config.yaml
num_hidden_layers: 8
hidden_size: 320
num_attention_heads: 5
num_key_value_heads: 5
head_dim: 64
intermediate_size: 1280
vocab_size: 4096
hidden_act: "swiglu"
norm: "rmsnorm"
norm_place: "pre"
norm_eps: 1e-05
positions: "rope"
rope_theta: 10000.0
rope_fraction: 1.0
qk_norm: false
attn_scale: 0.125
bias: "none"
tie_word_embeddings: true
parallel_block: false
init: "uniform"
init_std_qkv: 0.0353
init_std_o: 0.0
init_std_up: 0.0353
init_std_down: 0.0
optimizer: "adamw"
learning_rate: 0.00128
lr_mult_qkv: 0.4
beta1: 0.9
beta2: 0.95
lr_head: 0.00782
warmup_steps: 471
schedule: "wsd"
decay_fraction: 0.637
decay_shape: "linear"
final_lr_fraction: 0.0
batch_tokens: 65536
max_seq_len: 256
doc_mask: true
train_tokens: 400100000
max_steps: 6106
dataset: "wikipedia_en"
MLP neurons of a small language model. Each row is named by its layer, matrix (gate and up: input weights) and neuron, and shows model dimensions 224-287. Each number is 128 + 32 x the weight over its row's rms, rounded and kept within 0 to 255. A neuron's up and down rows have the sign that makes its largest values positive.
A block is one neuron, or neurons of one layer that tend to fire together. After each block is what it responds to, as a language model described it from the Wikipedia text at the highest values.

L4.gate500 [131 136 121  89  67 115 157 110  81 128 107 164 128 143 103 120 118 162 136 108 150  96 140 101 145 149 117 122 146 105 127 110 115 163 119 146 136 165 223 146 166 148 118  98 137 120 165 147 139 113 165 184  93 105 147 140 125 153 104 154 116 148 166 155]
L4.up500 [100 176 108 181 108 136 133  96  73  71 111  88 141 146 117 109  88 171 174 144 168 115 108 112 155  95 156 106  77  90 164 125 160 162 118 126  94 186 111  76 117 148 150 121 145 117 136 110 114 160 145  93 120 125 145  89  90  99 121 103 153 108 158 155]
L4.gate802 [142 109 115 153 125 143  59 159  90 165 131 124 157  97 117  67 152 101 101 123 118 118 193 142 116 133  56 134 144 117 137 143 128 133 105  90 159 150 172 147 136 127 143 198  82 125 121 120 167 169 106 117  98 160  98  95 204 158 108 106 135 155 107 113]
L4.up802 [132 131 120 155 107 139 134 116 100 165 145 121  70 113 118 147 112 141 103 125 146  87 129 115  93 121 156 143  67 117 130 107 122 146  92 148  64  66 136  98 128 139  80 151 177 107 122  87 127 173 144 121 106 138 160  96 167 154 120  96  77 112  68 157]
L4.gate853 [211 130 109 166 139 115  93 120 152 111  88 139 153 171 141 172 134  79 104 106 125 120 142 188  78 103 124 158 163  92 130  88 128 155 136 176 161 103 108 106 155 130 152 123 126 122 109 123 135 144 178  73 101 125 106 132 149 132 141  89 162 172  99 163]
L4.up853 [148 138 148 121  95 126 130 145  79  87  68  96 146 177  79 162  99 141 139 119 111 101 123 111  93 133 152 141 120 118 120 134 150 157 139 172 138  87 121 104 108  99 106  91 168 141 129 157 164 149 133  69  41  90 156 149 151 123 113 120 171 125 115  71]
L4.gate1060 [112  58  94 180 135 112 142 106 202 128 106 171 164 147 103  86 146 151 112  46 139 167 124  96 101  77 136 110 156 114 183  73 121 170 157 109 106 162 135 153 142 169  54 105  82 126 142  92 176 109 169 121 145 184 126 134  96  73  94  83 133 185  87 110]
L4.up1060 [125 143 133 153 158 106 124 102 125 178 168  83 170  70 133  80 159 112  45 108  76 148  30 125 149 163 121 172  87 170 111 143  86 135 116 136 157 134 200 198  88 110 157 150 121 146 124 129 142 156 145 141 133  82 101 137 128 126 126 112 155 118 129 139]
Description: Paragraph-break newline

L4.gate864 [147 177  94 154 127 113 127  83 107 112 111 156 184 102 115 141 173  98 136  99  44  95 171 118 115 145 153 111 223 143 173 123 163 123 164  77 144 106 144 122 131 151 158 118 141  69 116 121 127 164 122  48 136 135 125  82 147  97 126 162 109 100 121 147]
L4.up864 [142  58 112 132 129  97 170 125 106 192  85 169 166 153  85 127 117 151 100 188 103 104  84 145  80 114 129 115 108 142 122 168 138 109 150 158 118 116 133 158 130 143  62 127 113 167 118 139 156  82  99 155 151 102 139 106 108 144 173 134 113 136 142 103]
L4.gate928 [118 102 151  76 105 109 106 148 121 141 113 147 142 114 129 120 121 115  83  81 169 155 172  97  96 132 132 165 132 141 107 166  61 164  54 134 137  93 143 143 191 164 164 128  81 130  90 113 142  85 110 185 132 159 102  77 115 167  81 157 125 143 133 184]
L4.up928 [123 163 109 133  62 124 110 132 163 125 120 156 158  93  91 116 153 133 129 136 135  96 124  88 103 139 157  91 119 117 125 124 108 145  69  96  99 102 145 156 198  84 142 151 153 154 135 152 157  70 142 112 111 124 125 139  63 195  89 135 142 112 131 165]
L4.gate1021 [104 161 141  98 124  92 136 118 123 163 164 181 189 118 146 110 133 145 108 156 152  82 178 113 180 131  88 125 110 143 114 117  45 195 136 127 151  99 108 130 164 124 131 185 167 113 122 132 104 179  76  79 134 136 173 150 147 150  78 113 188  91 133 181]
L4.up1021 [165 146 112 111  57 108  85 139 171 135 114 220 144  91 163 168 129 165 107 135 124  56 126 113 145 151  85  51 104 132 134 120  92 178 189 176 152 141 120 113 174  61 110 120 164 170 162 147  89 221  95  99 101 122 133 133 120 103 104 147 146 108  72 116]
L4.gate1205 [ 97 140 108 121 111 104 143 123 111 134 114 137 181 156 142 184 132  69  51 133 182  74 110  97 111 118  76 134 124  95 115 129  74 142 110 129  77 102 141 130 131 129 203 135 191 192 121 121 160 133 111 111 131 144  76  92 187 102  82 137 171 129 102 217]
L4.up1205 [119 101  97  92 185 135 146 125 101 154 145 178 160  70 103 140 158 114 101 116 155 110 141 109 125 128 165 134 147 172 128 151  81 166 133 134  90 174 166 131 150 145 173 165  93 117 122 111  88 137 107 108 135 160 120  87 171 112 115 131 200 121  97 158]
Description: Table header pipe

L3.gate297 [100  79  97 189 103 131 105 108  72 152  89 139 215 102  93 144 107 116 104 110  94 144 105  84 155 143 133 185 166 119 102 172  99 104 116 129 133 158 123 155 184 101 144  98  89 152 101 103 123 118  95  92 198 128 153 114 184  99 115 169  98 160 177 139]
L3.up297 [137 134 124 153  91 131 161  96  74 136 108 139 122 137 117 104  51 105  87 132 103 172 150  97 135 149 134 162 145 118 138 164 152 133 156  84 128 112 157 118 111 112 147 169 126  84 110  58 134 132  95 123 128 111  72 133 125 108 190 170 202 192 185 132]
L3.gate436 [125  81 135 118 150  95 150  71  85 167 114 149 154 114 137 129 140 111  82 147 140 159 174  94 153  98 146 117 128 111 105 120 119 100 101 102  83 114 192 151  58 173 137  74 169  65 129  97 155 121  99 125 119  96 110 109 156 100 136 137 157 166 138 150]
L3.up436 [ 70 108 132 156 130 107 131  93 158  85 136 164 141 183 109 126  98 166 128  63 112 110 162 124 132 154 165 147 155 111 120 140 154 123 112 167 143 130 130 149 167  99 156 147 113 127  95 106 148  97 178 128 156  79  90 116 154  77 174 137 155  98 114 126]
Description: Person role nouns

L5.gate35 [115 181 114  94 165  97 107 107  86 151 134  88 180 158 159 116 116 123  96 158  91 190 139 117  96 141  83 111 158 117 109 134 102 200 225 138  99 167 100 146  39  92 132 159  56  90 111 153 137 120 148 114  94 131 155 189 150 167 158 120 136 129 145 174]
L5.up35 [108 113 156 120  97 152  82 110 167 153  95 123  46 125 135 119  88 131 161 143 130  94  83 152 150 141  80 172  67 109 118 120 130 113  85 100 177 142 119  90 111  77 183 142  99 128  74 174 143 149 181 126 107  80 163 117 140 102 147 144  87 148 166 188]
L5.gate360 [173 141 100  65  98 125 135 108 107  99  93 104 125 138 121  91 110 129 151 138 150  81 110 109  99 110 110 161 118  83 127 131  79 160 146 133 112 161 112 102 145 145 128 120 129 113 124 122 101  82 109 158 115 158 156 171 138 104 227 139 191 159 154 117]
L5.up360 [119 115 126 155 111 141  78 176 120 153 112 105 114 103 116 162 144 139 163 178 138 113 155 232 150  83 110  87 124 130 133  86 169 133 120 121 124  76 138  84 129 205 161 127 155  40 106 123  61 102 117 101 113 172 147  65 122 154 196 105 167 156 114 117]
L5.gate671 [147 170  76  91  72  68 141 138  94 128 131  56  95 108 135 153  88 166 108 108 149  92 153  83  58  87 128  82  82 112 142 133 169 108 104 151 102  93 121  70 130 120  98 103 128 133 110 115 199 174 159 167 134 119 183 156 148 140 107 145 134 179 158 176]
L5.up671 [181 148 140  76 164 103 136 125 131 147 123 186 120  79 115 156 139 192 124 144 161 156 106 139 113 145 153 175 126 130  75 133 132 105  96  71 113  87 179 141 179 117 103 128 142  97 165 158 113 134 190 121 154  91 100 118  94 153 178  98 110  67 181 120]
L5.gate820 [128 112 155 118 138  79 122 138 153 141 129 124 161 173 133 136 174 142 160 117 181 137 107 115  86 110  92 145 125 120 125  11  92 145  59 137 105 118 154 140  62  99 147 163 123 109  94 120 172 140 132 120 126 134  92 102  71 124 125 145 109 205 104 116]
L5.up820 [122 163 154 153 120  61 141 130 114  91 175 118 140 184 150 167  85 129 155 155 101  41  77 157 140 174 140  74 126 133 174 110 168 119 204 104 155 111 170 132 139 130 104 168 128  80 121 168 116 118 179 127 101 188 149 117  80  65  73 112 158 156 144 159]
L5.gate851 [161  74 137 136 119  88 137  72 122  86 101  84 143 137 118 126 145  99 149 114 137 126 217 122 115 103 127 204 121 138  96 115 146 126 160 182 126 209 114 109 109 163 255 161 111  95 145 147  96 143 132 160 133 127 179 124  81 128 156 134 132  93  93 165]
L5.up851 [178 101 152 119 132  75 119 141 126 159 124 132  67 109 138 194 161  89 217 175 129 126 155 109 119 151  83 124  79 112  76  74  88 251 189 105 178 123 124 125 110 175 147 148 141 132 166 120 100 104 158  77 139 110 161  84  86 121 121 120 121 137 170 134]
L5.gate991 [179 146  69 130  94  96 169 100 150 145  84 168 153 169 134  99 131 153  92  77 110 111 134 118 132 157  91 158 158 127  82  88 126 180 150 132 106 129 102  97 130  81 181 154 152  89 174 135  95 115 112 174 151 114 109  99 144 137  79 134 164 112 114 126]
L5.up991 [129 135 174 126 121 118 213 139 173 196 113 110  71 160 156 115 143 155 128 131  63 124 118 155 171 152 125 140  74  92  91 153 140 178 165 106  96  88 120 147  36 114 125 115  79 164 160 110 132  87 172 159 134 182 104  81  83 176 112 100 159 136 106 162]
L5.gate1159 [ 88 135 148 142  70 127 168  94 106 139  77 147 125  77 131  97 153  72 117 147 142 133  94 122 155 109 129 142 136 178 112 181 146 184 182  68 113 184 168 122  89 151 184 131 149 104 109 177  93 126 130 186 139 131 151 195  89  71 179 143 138 146 106 150]
L5.up1159 [193  32 106 169 171 102  77  74 129 109  85 116 104 170 124 123 106 141 167 171 189 110 157 105 143 109 142 110 112 143 157 136 104  94 145 123 131 121 174  73  54  95 121 150 124 118 127 107  96 169 118 151 118 140 134 132  91 102 142 118 123 151 123 155]
L5.gate1210 [133 102 126 116 103  73 141  72  92 148 110 127 156 148 126 104 122  84 134 100 115  79 152  97 120 148  93 151 103 160  93  88 134 162 143 150 128 129 112 174 157 119 170 192 107  95  98 164 109  63 141 175 116 191 106 155 116 174 131 103 115 186 107 156]
L5.up1210 [128 109 195 135 156 125 113  82 102 216 159 133 156 101 132 166 137 163 127 164 140 145  99 138 157 112 110 116 125 107 116 134  81 120 120  81 117 145 149 157 121  95  87 180 165 136 112 169  77 177 105 136 126  80 153  95 167 173 168 156  86 115 117 154]
Description: Table cell separators

L5.gate56 [126 168  68 113 143  71 129 145 136 144  93 117 188  56 101 133 146  99 124 190 129 182 168 155 150 119  83 122 103 142 134 162 167 151 141 119 170  83 116  58 115  52 147 157  96 122 104  84 175 138 143 187 120 140 121 172 129 198 110 140 132 147 164 124]
L5.up56 [125 128 132 123 118  98 194  85 129 116 153 114 140  94  85 138  92 159  87  94 120 165 140 123 113 156 127 120  77 115  91 146 103 155 182 114 138 147  96 141 146 149 143 118 144  91  72  78  74  89  97 130 154 171 134 105 114  64 143  35 123 144 185 131]
L5.gate374 [180  97 127 120 120  93 109 111  99 135  99 152 144  80 166 109 163 134  96  94 136 187 132 147 136 128 142  90  96 180 122 151 140 198 123  93 138 133 224 120 184 138 131 176 135 169  58 118 152 121 128 150 158 117 120 149 157 130  73 166  93  95 213  94]
L5.up374 [132  95 184 109  69 148 102 161 166 168 142 137 142 109 134 127 194 165 137 197  42 146 123 116 123  76 156 167  72 127 104 126 142  75 158  42 152 126 155 160 127  97 112 110 133  95  87 112  89 144 124 124 171 155 154 119  83 106 145 148 120 166 136 137]
L5.gate443 [152 162 147 106 151 129 111  60 105 119  93 196 125 173 111  94  82 153  80  75 116 181 159  74  76 139  87 127 203  81 181 124 120 160 168 161 114 143 155 123 138 164 131 144  74  64 128  89 147 119 154 138 117  88 145 100  97 100 153  81 157 210 157 111]
L5.up443 [134  89  64 218 109 135 101 132 150 125 112 100 125 143 163 135 117 188 165 144 117 141  75 153 171 181 156 138 139  60 113 151 145 164 125  48 161  71 149  82 197 122 135 163 125 216 168 139 147 161 182 150 133 121 122  97  85 150 134 110  87 172  91  72]
L5.gate612 [ 97  70 132 162 147 114  86 125  45 179  75 156 134  87  96 139 166 174 129 113 142 178 101 155 115 132 100 168 150  99 152 119 102 132 152  99 120 132 157 154 139 146 137 139 109 159 123 146  80 160 204 147 122  84  89 154 110 161 176 147 180 159 128  81]
L5.up612 [ 50 147 118 122 182 103  39 113  87 120 133  76 132 104  95 144 126  66  74  94 162 129  72 119 125  90 160  93 176 161 116 122 113  98 135 104 168  92 108  92 140 185 149 110 171  85  97 147 137 146 143 158 121 141 165 151  69 134 136 135  90 158 110 111]
L5.gate918 [115  98  63 109  81  98 168 150 100 128  72  94 160 118  42 109 106  82 120  98 128 154 119 116 135  60 134 158 178 139 126 135 168  90 100 112 151 168 143 124 173 147 167 149  84 124  78 106  63 168 104 130 111 147  97 150 109 115  70 182 125  69 131 133]
L5.up918 [ 79 172 103 205 138 150 102 127  95 109 123 105 148 125 150 129 120 140  71 135 160 236 132 103 175 136 175  65 107 138 134 153 150  83  64 146 128 140 123 157 129  65 156 110 147 118 107 133 134  87 105 142 164 133 111 109 113  65 135 150  72 108 105 159]
L5.gate1029 [127 152 110 158 136 156 105 104  67 147  95 109 203 110 157  98 111 153 157 135 130 130 151 122 186 102 161  77 203 190 131 104 172 153 115 154 157 175 164 104 116  99 127 168 154 216  94 123 155 136  82 134 174 156 132 134 107  66 136 125 189 135 130 117]
L5.up1029 [142 154 160 128 141 126  84  78  56 140 167 189 111  98  96 132 131 102 131 157 107 167  79 103 119  82 158 134  67 139 115 145 134 123 127  73 149 186 119 121 141 139 104  47 141 110 106 135 143  92 146 101 127 154 126  68 139 129  93 125 105 131 152 131]
L5.gate1107 [107  97  58 137 131 164  65 127  98 146  78 162 165 143 114 203 108 158  39 108  92 176 100  85 110  83  62 128 116 123 181 157 104 154 120 102 126 131 151 146 141 118 140 119  95 107  83 135 121 159 121  94 160 169 146  99  59  99 115 148 101 131 111 102]
L5.up1107 [ 62 122 150 146 113 170 105 121 102 171 145 158 181 141 138 118 232 138  94 108  94 171 179  58 128  84 174 167 100  49 144 168 131 146  75 106 173 137  93  80 150 168 150 161 148 106 112 118 114 113 118 107  88 138 136 165 161  87 108 145 147 181 136  98]
L5.gate1172 [127  86  99  81 140 161 192 112  83 172 112  90 129  93 160 112 149 113  84 157  97 125 179 120 142 105 116  86 157 137 155 181 146  95 153 138  99 188 187 128 124 119 143 168 117 108  92 119 114 163 160 114 150  98 106 107 100 148  94 174 147 125 134 140]
L5.up1172 [172 107  73 110  89 142  87 150 143 143  67 145 142  89 105 163 126  85  72 142 115 152 153 116 160  59  69 137 121  77 145 120 116  98 120 124 128 139 136 119  94 160 147 159  97  95  65 149  64 115 132 153  81 132 127 163  54 107 101 139 112 131 120  81]
Description: Section-header newlines, role nouns

L5.gate111 [114 157 147  69  96 112 208 125  75 118 112 149  93 138 120 122 133  98 159 179 123 128 159  98 128 199 135 214 110 114 150  76 145 159 167 149  71 143 161 159 107 132 161 142  91 139 129 137  93 155 101 175 190  89 163 147  66 206  92 156 140 177 131 157]
L5.up111 [ 38 127 122  86  99 114 120 168 111 152  95 165 146 141 179 150 145  57 117 138 133 173 125 107 111 133 134 127 100 149  82  85  99 125 173 167 163 144 135 166 149 118 103 144 127 153  63 138 100 160  96 118 153 127  80  82  58 150  94 133 127 145 139 143]
L5.gate114 [111 114 127  69  91 109 118 124  87 117 115 139 212 121 119 103 130 161 118 188 153 116  95 144 140 123 174 111 140 124 138  73  87 105 120 121 128 118 153 176 150 156 160 124 126 157  89 124  99 186  89 128 122  59 107 139 154 155 149 157 107 145 112 127]
L5.up114 [ 84  75 107 123 111 170 137 101 103 209  85 102 148  91 115 146 142 161  82 151 118 106 159 133 111 193 141 151 140 123 134 148 125 106  27  98 115 108  49 113 122 192  93 160 127 158 178  88 135 149 129 162  95 146  97 125 175  88 153 112 117 117 121 141]
L5.gate178 [ 97 146 136 139 111 122  97 128  98 124 110 130 116 160 108 111 135 112 174 118 190 150  89 102 120 160 102 123 144 136  83 100 159 117 117 148  86 144 161 150 113 199  91  83  90 117  71 143  69 155 137 122 192 137 144  70 111 205  94 191 125 144  98 131]
L5.up178 [122 142 127 133 100 155 135 138 107  79  83 175 150  93 120 137 156 183  75 133  95 229 130  91 137 104 131 142 102  80 131 123 102 149  73 127 135 206  87 167 118  98 122 112 136 163 125 128 114 120 119 136 109  41 141 110 180 173 152 112 113 154 162 100]
L5.gate194 [185  99 105  76  83 114 109  86 112  93  99 133 136 170 161  91 108 101 122 108 138 146 121  60 132  88 112 152 181 139 143  91 130  98 178 137 153 107  66 119  49 127 123 193 151 135  91 178 122 144 155 154 132 163 141 152 149 154  51 115 138 196  76 118]
L5.up194 [ 87 107 125 152 116 190 113  92 138 119  94 119 164 122 171 138 165 170 123  69 111 144 104 112 116 139 139 169 133 195  98 105 141 102 138 119  60 138 108 146 113  99  81 126 116 135 146 105 124 152 100 113 127 114 115  67 111  92 155 217  89 121 207 186]
L5.gate447 [150 123 119 116 129 137 121 134 123  96  66 166 141 121  87 157  96 116  67  96 130 156 143  80 135 145 130 144 129 120 110  87 114 103 119 149 112 154  86 126 101 163 128 117 119 153 116 158  90 150 153  45 172 146 109  87  67 156 142 165  97 120 105 118]
L5.up447 [124  68 120 140 153 104 104 155 106 164 128  78 126 174  87  93  65 116 173 201 135 123 127  82 170 136 164 112 149 130 129  85 163 135 124  86  87  93 151 189  93  94 135 132  64 152  87 144 153 145 106 180 122 170 109 149 126 137  73 156 102 122 172 140]
L5.gate470 [142  89  95  42  68 122 174 118 144 170 164  92  98 157 147 119 135 140 182 169  99 136 100 110 117 109 220 120 118 155  87 112  91 116 120 141 144  97 102 101 144 130 180  84 142 117  73 154  86 202 114 120 189  67 105 150  67 180  83 130  76 104 163 163]
L5.up470 [157 182  97 131 113 149 102  96  54 152 153  46 163  95 132 117 106 143 139 140 142 173 142  87 188 208 141 169 167 139 167  94 141 158 152  90 156 169 127 168 142 136 132 111  76 194 115 184  79 101 102 100 121 118 176 102  86 119 113 171 164 132 168 111]
L5.gate487 [158 123 106 100 100  92 110  97 129 126  89 153 152 207 172 112 149  88 118 128 100 117 155  97 164 150 154 103 117 104 101 161 108 130 151 115 111 131 154  92 115 113 130 141 131 131 107  89 128 115 214  66 107 107  68 157 135 134 135 111 146 136 105 140]
L5.up487 [114 187  92  89 181 150  96 140 124 131 163  96 149 107 136  83 116 184 188 120 104 133  49 180 168 201 111 168 139 147  82 177 124  32  82 189 165 104 163 107 113 136  97 151  98 153 129 146 166 107  77  99 105 125 166 133 143  53 120 113 169 108  70 157]
L5.gate677 [138 109 128  59  93 139 106  93  94 172 100 168 152 154  85 154 123 117 126 115 138 185 107 151 149  62 118 167 116 108 182 174 144 175 126 110 167  87 129  67 137 188  80 144  87 108 167  92 179 168 134 108 149  66  74 149  88 113 149  97 122 125 103 132]
L5.up677 [130 129 134  85 121  38 158 119 166 175 114 163 101 147  88 177 154  95 112  93 141 125  50 107  47 127 180  92 108 100 112 149 159 177 136 174 155 104 165  89  80 127  85 115 148 111  74  78 180 164  98 131 151  92 152 133 135 134 154 145 139 167 103  45]
Description: Verb inflection endings

L3.gate316 [ 60 144  84  90 120 148 116  90 144 128 195 130 149 111 141 109  33 170  84 159 116  96 105  69  94 107 155 101 112 150 131 165 126 100 110 167 114 111  98  77 118 147 136 124 170 131 110 119 125 194  94 103 139  81 156 132 165 141 122 140 141 123 102 193]
L3.up316 [117 137 130 163 114 145  92 148 149  61 152 128 143 112 144  93 115 162  86 107  60  70  86  95 160 106 171 123  92 144 115  95 107 138 187 152 138 132  54  87 126 184 128 143 148 107 198 116 168 138 133 131 101 136 164  94 178 131 134 102 125 123 105 153]
L3.gate814 [129 136 141 102 137 151 131 161 168 150 119  94  45 184 108  89  82 199 139 113  62 164  96 139 138 143 141 113 126 129 168  76 107  89 112 109 116 131  85 144  88 176 173 151 152 164 182 143 110 228  84 108 118 120 178 151  96  50 116 139 151 115 124 120]
L3.up814 [131 133 125 110 149 114  83  61 114 127 150 149  96 115 145 135  97 135 114 131 137 146 138 120 125 141 156 114 166 133 112 119 105  96 150 129 183 149 158  94  74 141 101 189 109 121 101 130 114 128  64 156  64 100 141  78 132  58 162 136 149 121 150 122]
Description: Past-tense verb endings

L4.gate144 [142 123 118  90 154 119 199 123 132 103 146 122 115 196 141 113 155 189 144 150 121 127 100  78 159  96 103 166 132 109 138  89 110  66 168 186 153 166 109 131 125  98  75 108 119 166 135 147 114 182  75 131 172 144 178 148 146  94 100  95  93 123 112 156]
L4.up144 [164 104  93  75  75 156 143 120 156 124 124  69 168 120  87 183 166  96 114  61 115 125  81 147 116  85 123 195 177  97 118  74 132 150 108 148 146 113 101 107 144 153 112 169 114 142 136 128 155 113 104  79 125 136 122 148 117 157 114 131 108 152  82  90]
L4.gate846 [127 139 148 164 138 149 188 153 141 205  72 116 201 129 123 135 125 119  89  92  88 125 128 122 219 142  56 137  80 106 115 130 143 134 116 135  76 158 136 143 163 165 107 101 173 113 125  83 149 110 129 188 169 128 137 147 134  76 102 105 117 203 203 172]
L4.up846 [159 108 123 102 114 123 153 143 129 158 143 112 139 115 104 143 108 146 114 125 108  57 145 133 149  77 155 100 110 113 133 156 155  92 145 215 109 140  86 111 144 137 121 176 117 156 151 131 111 148 138 207 156 138 126 139 172  99 135  78 156 141 182 200]
L4.gate882 [166  81  91  74  87 106 142 147 148 164  84 128 115 151 149 119 151 126 152 120 183 104 138  70 171 134  77 135  98 142 127  88  91 127 186 191 123 106 148  93 145  93  90  86 133 101 115 112 130 164 116 198 140 163 174  91 135 124  99 128 118  95 114 116]
L4.up882 [151 136  71  79 142 103  91 206 126  83 157  84 119 134 127 135 185 141 153 204 151 108  73 117 112 114 141 108 149  95 161 113  59 112  88  97 141 116 125 106 106 150 139 162 145 192  98  62 129 163  96  86 124 129 180 130 152  99 131 136 145 110 128  45]
L4.gate1047 [148 108  77 156  74 140 117  73 173 104 127 125 163 206 174 165 116 184 141 184 133 179 140 131  99 115  97 116 109 145 104  60 105 120 121 194  69 178 100 115 158 128 108 128 127 137 141  50 158  96  83 151 223 112 119 106  76  79  94 116 168  79 124 174]
L4.up1047 [125  86  97 121  75 140 209 112 126  97 147 102 107 190 126 140 166 145 212 164 178 138 120  95 113 127 125 130  85 158 126  22 100  89  98 130  97 173 131  93 115 106  64 116 115 118  80 137 115  89 112 138 135  75  98 172 113 139 102 116 124  81 109 151]
Description: Verb inflection suffixes